Weights of a small transformer language model: 29.8M parameters, 13743 steps.
MLP neurons of a small language model. Each row is named by its layer, matrix (down: output weights) and neuron, and shows model dimensions 128-255. Each number is 128 + 24 x the weight over its row's rms, rounded and kept within 0 to 255. Numbers have three digits each.
After each neuron's rows, "raises" lists the tokens whose logits its output raises most directly, leaving later layers aside.

L12.down919:131114119156116117148089135102101136088132089124132149193145088141113122125117114122135162148158136131104159140120164131133114136143127111111131098134118148087121078104160133140164137102152139124153130126085165131173096091112125097110096142129149171096080115074109158119147085124100174131100116137138139136112141141159136085127096142133126135130169131117104120166126163124130148152118
raises: "ton", "more", "on", "ock", "one"

L12.down1592:135141143129099152108127111114140147083140119115113162090125129114127118176148146124103116115135133166109094099134102161124123101120063095159105134110105138095119187133138168145130144162117106141141132115127153136125114110112161146108121119104128135092105128108147128117120125087157060126103093089128128155120152121154150147143141128093105130131119106131141164125133161085123130133152
raises: "den", "du", "ls", "ling", "d"

L12.down1449:151142099181142140134150136129121123141118123170119113156108145091135115101113109107102162103161159152129099146130108158129113164157138139161119130137130157101109127127152104139134103139156123145091141154153133119166117095143139139142134125138134132151118110135145139178123137128139084161113083128129100136148088173084149153124141108123123128107071096139112121123076103129172131130108
raises: "aus", "ana", "i", "iya", "am"

L12.down229:102124156105111190133161151141126104121094142148185091104122143111142171139082136110139119148123137146144120122133127129139118192124095108177154109126145133113141135125146119119155170120100096173106110116143124136140096158189100114133143133129122098111164130111175148106113126145156109142119128107111112121133154129187148104137128128169146120150088153119113080152130144122153126127123
raises: "cent", "ital", "lan", "the", "ty"

L11.down192:108157097124133132153105140151080162182124113141101143126185115134142118106135142136166149074113143146105128142152146137145191111105105132143133130105135175132109116092128157104111143134120146120148143127131144147149139156140164118143166139151160142162117120058086106115128106140104135143118143148143117100131102125084129161106102125161189134118093119141127138138115118143146125134106
raises: "arl", "ous", "ss", "atic", "ars"

L12.down1681:119138156156136143120118137148187171150093129171113102200096137142091093112133154156130136125132096120145130136127127107133105123119145110091147117164146147140090117121126190122132118133091128151121135139136137123113090120158151151119144132131127163146107140154138097102129105181124135133110159129144156099103109130069118181150114130124092108127126145136093078120145120147142163153104
raises: "d", "ford", "ven", "2", "ds"

L12.down1202:127111136093165153111192119131126137148089139120100165097117124125117140120116088175143128159088147133101112101113109123085137148103096143116146137148127141121110118117077169145134096123137156101095132113135093101173149174146141087174111161080144084115138166098142127107117149101119134134105132109092156124148120114117117148158120107156105119115131083129123133151143135098139128104166
raises: "ks", "k", "ker", "l", "d"

L12.down485:120134144125148140164139114122146105096090112112139138121120123151141157106123124134120100127144146184093128105141139144114121133107092099131120121175116098168129152091123147129151129164119147125094150132162102115139137081121124171112123090112093078163130134100080156113140125123130120105140134115129143129146117156121168143141193135096098113103103126121102164093117128147154113148104
raises: " −", " -", "end", " –", "."

L11.down38:141130149165123180111145133090109145120129146157123123134121152106166125111101117119174107169146085118119130124158136142127148112102112115139101079106112136103169132146119180116115162106104068115099126138142099099113124084101173112140106094120131092168109148122098099134118120149138148132125165129113124118142114175153122134124131113106153153143132131114162127135078120115144144142146
raises: "ler", "land", "ted", "rich", "lett"

L11.down634:163119115129157150147139065122102095116117109167144116167144143097142114118129151093142152106148161132101139147104114121139169167116116162111113140126123103136092111129097112152124103156138150121143109141118095100140120165117126110163113108104112149140100138082096189136148135130135134133123108120151132144128087152122111143081139145081115140128155157134075113135156115141127121163140
raises: " Europe", " Britain", " Japan", " European", " society"

L12.down486:126139120141151103110091117193093100146120137156174149083127153145131183106140114111129104118119064138130120128152093150108175116142113157111126130139129132104134132100114160139144144128122089104120119144164127121164120117134164118131100162143182160134131122137103139128136113136126118148119129142086129139181079153097138112099155141138134099100128144123112130135132129190110106148125
raises: "ique", "ication", "ia", "ic", "ica"

L12.down1889:072088130146133137152170155116115120128114141147142165105113150113152146096151156163154087133104142139104149125095207140113150127125119143143117117109104167129096132153111133130120114144128121134152106113145083167148144141098095139171137125126130130148130164123100123130085146138126111131126170148120128130118080098110173122147140139120100122144113127138078171100130119128091119134114
raises: "rd", "r", "ks", "ker", "k"

L12.down827:114153115140135084126127114097131111131077121162146122121144087111116166139151147139080117131177094123152155139123149108149106146122102142136101155116191135116098129140124124115096170149094177129147171136126165103123140135097105132118132155072159138100144149104171138115118102168102146096110122095152109142176131146111145110122136110151114147131149121160142160125112088111092154111132
raises: "gg", "oya", "oj", "ail", "ay"

L11.down648:082136146106100097142171141136133101121141147133127114108143162090109143108149149152122111163168130147090105158084097118119133156113140131160129101114159101142115154081163112116153133140132142100160125114126090150123076147121108137125145108135107127164123128118154103131126158164119175156082066142120121117120165122119108090122134130138106058111093142116109129118120146073126115106150
raises: "ally", "ish", "urg", "ers", "li"

L11.down1280:120115133165108156115143160140135102134128204143114095142128142153132120106139107126140111073097159117108108095110140137109185134192154093124148119119121106106110148120132153157116133140136106170151142095076147109131088131140150136107154111153121081154115099171124124138117127144134144145124115138165128147123097111121097111127084121127128104095147100149116145135090127136110113152139
raises: "m", "ll", "ta", "rm", "re"

L12.down179:153138131125119106137156153106107173111127141090133134137088101145132119136139113146113163105165110109142124131123114156068206108143113148148130130101145115147111100162101123122127081159154115185157135138086090146196128159148131109120145158119127161128099160119143123107171106115110139151083106127118122136139156154159104099129149099115148138102178128102140140132132106169114105118128
raises: "h", "in", "hy", "e", "ho"

L12.down24:129091161119094169120116108134083124098157140113104112119173167116137128140180105163137140144125097168163102111105110149093144097159138093141110097115113117134151159167150126120131127124140127111158169132165122099161124130134125173143161136082140123153131128119139122119089116101175132114159101081112101122121109150133135101118165105084134184145112133138158114101146146191105133127117
raises: " of", "ration", "rate", " since", "em"

L12.down257:154115098127143106097130151142136104157116117152133153128135146163115084141085140115154110152115115139124104135116149123134128118133087126082107138168066145152107162143112119128151128121089153073167136143106129122101152111159146122155141162150123173151147124118096165104140118123105164147120121120116146127114164142140155133158119102107112122125056145139129128126083147189099146141144
raises: "vi", "let", "ver", "ven", "bles"

L11.down213:102128135148156118145099148124136135129154141134113116117155119127151088126162144094151093170132122164148096098165118124125097148095132140081116136121117088162141126086180142131136125149074167117095142120133097164146124122158082096109135135128097123086146104122137118141091150105148111139115160068083117134126162172128123112134109110120115105151152147117096124082110106100154103118189
raises: "c", "t", "tra", "ci", "ce"

L12.down1426:138137112172126086105098125123111087138142161119141135153125134113109083112141165115121106129130132092131124108140116135152140100146088134178084067095132145133130128107137122135172122129145115141175126133138168132102173146083117180123106122148148131110098136126170152124152114114125123124111105134113121141090154125118108160123109152104147145130120132130165123163140124152152193092139
raises: "\"", "'", "″", " NE", " ±"

L6.down105:145134146130133111151159132173154137121154133090117155167126094133116144079173161140127151113158109137150151124121136108106124097135104129157128134099162132104186110146111136117111110166145167105138127119095090123112128100142121129086063137128153177136102087145104094061097148115128128127146119132141190079124162108126076124136131106147144159146128099117113182123148136124117130114100
raises: "ions", "ion", "ander", "ington", "ance"

L12.down1075:128174159126113103123145156152120109109146156135137142148117177085121125094116121081121109100136129140144174103126135122110135114103157143112113123127117173114149157084139132114118177172118116142124131123113150164167139120129162102145165124117134117105117137108127124118153140095130156079100084134107132112121085108155135098149155120110140141142117104144129112126106069176124150131152
raises: "gl", "g", "gan", "ğ", "ger"

L12.down223:154136152140147093095116115150108135126103102134119156137106150133118103165147120118127145107123112106139187115111149143145188113143101123162155111161124084130088160130083073124101137128176119107178147126168124116145138147144125121148073120131186117121143114080104153140112141126105164143139183116127131139121185105142128127144138133140102112126147127109144110176121089132130134142142
raises: " effect", " force", " session", " exist", " administration"

L11.down1685:121094119110124135142138104178144115113105130131108088125152161093116128107154116132096126121116149129140138101106149074109101082124157170157102108134126107197145147167101129133146108135105122125122153181116124134117161123108133108127126131123132132122072115090140155138126130121107123102153090114124146129140082147135136139081151096087132175157124131129158107133119141151135128099115
raises: "ion", "ions", "uta", "ed", "iga"

L12.down897:135123121125135185138150099126143115124159163115173135170114138122154090116168115157094135080188175119130149125150124156121122107124131150069153122158103097119102143129167113121163123084086180148148134153120133154127101124112113167142126119141075118129150125094120138113071166166140119139105150088136133134113144153135153126086143128150160104103155116139166110135149095123111140151127
raises: "one", "ones", "ona", "ng", "ha"

L11.down1374:097111123152109147136142173118150113140085079124095116180136153161121134149152146098139166127143156134129123068142149143114141115136086152080158150164135187127139190189131108111142148114122121101117117101128128139102152091143111096137099120171122147157117126092114108152133118131130110137166157123127143120170120117147176163156114115133110120128118112152175083171092139122110135101121
raises: "ight", " terms", " with", "rity", " With"

L12.down868:146124146159123148085141114126171141157139127099141138132154148128103123165123129081120164093143140093121140137141157135122113108115135120089152116123120159111135117138105114102193173150106127162078107121095117130093115091141082187126150120151150120107098167133118120118152135114170116115122129148099144124098114098103152155101167161114150151135134122122129112153138109097092142141151
raises: " hands", " body", "ão", " face", "ibi"

L12.down1081:174155088155144137143121119105133090152165136135119147140137128124144112159138160167113125119119133156117085112117119167154101126115161129118114138149135141086093102138124102145162131140128102086117146172145183140108088159105129137074111071133116090129132130136118131086138131133120083160144126089127119126106117123137136129114125109129151112134079125131127155102102130117128147104152
raises: "nd", "ns", "na", "nder", "yl"

L12.down1448:139143153113149145109078128111119156118130150136123108111143130133100144093167102129116122138165130158116159124133126109138124115131131138086088195126143172108090125108144171151130123183105106147108147082138183165130108085078100125155131152125157105113096140109133110166117125139134167102073111155141094122175075110182131118124147136104129163118142150127143165159104129149126139117133
raises: "gh", "don", "gn", "gin", "kh"

L11.down103:167151130130125121125090172131144141081113088155139138095148118133127122102108098128145126150149140162133132159188130104116096120129134186128094151120133116125172138124151106097112137135151135136153133120126132157133093094141159100138110116173166161105152134110117121140122111119096088100165095171089117081127080141124112164102132127125164118115133128151139101122053106111118125139105
raises: "ious", "ured", "ur", "urs", "ated"

L11.down1097:111132085121126152115139146121111129135124176134131113156126136154124133131098152108151074162149124126138171128112130129168133081129098125074137122186096137170107116173120121107083160176145120092115123104123099112141112172130131123152116141138115100132100125147147129118132101152123104146128087153107123117129098112094100172135105088129158147113151110114099136103110148134151120115109
raises: "ly", "vo", "or", "ional", "val"

L11.down1011:107134126099127159161158157094095110138147135120140145157137103138194152131130131125141133152106146144059121161140139145141094095121141130107157132117146111086140100123163121072121191141094131103096132128116097100144133111105140143169145123162136098107143166099097149122122124102091089147139116126102109089140123126065182152130140126121139114171132168132129118107086066144142095118106
raises: "id", "ay", "a", "ic", "us"

L12.down607:116145127115127075108172158123143108143111166112141098140153156121151113079141123154145092155108127135127152068109102097103122114118137149120193134137158128124112097160143129138128161107130136199136168109103145171114096127076139132127107146124151146152118125132130117103086138130144130138154122120110072070079139104110101111090203138151149163101156124150124088166167118155123116117133
raises: "hes", "hus", "hab", "hen", "ho"

L11.down319:134172129145128154167085119083141125127133105129128150131131135068162138112154147108168168124141150139076129110130154132119119102115117155132139120134126126097166106153096156137104103140109101148145149144123159113168108110113146163140160128140157139156152142158152118107105129159070115130102105082155172118125116104166088113123125108142129143141141115106173158133143128170143084117132
raises: "ently", "ject", "ence", "ent", "ror"

L12.down181:120125096087114147146099111128103103121135149138146169106124106076117151080130132119098089109178118108123148186126098161134164121141176117114126139122132072157150104111147110168130153119129141073093143125123103145102134141117115174109134172138105139151156147141123121142159114127099131122182172080131099117124145108119109127129151178159114137114131073147116110096132149160148112153146
raises: "eth", "est", "itz", "ess", "ell"

L11.down551:112147194131157163119093089112139118137153112123130112134130126109109122155142130093174144211107110133146136129125124159100147150170075119119153123108096140154135127138152122103155108131163126156121128153131131130147134126152143145191131166109120123175134112174131135161145116107125127122121124121142166111131107118121132116139113148157140093140185127139113127154115126116104128109157
raises: "ms", "t", "ts", "m", "k"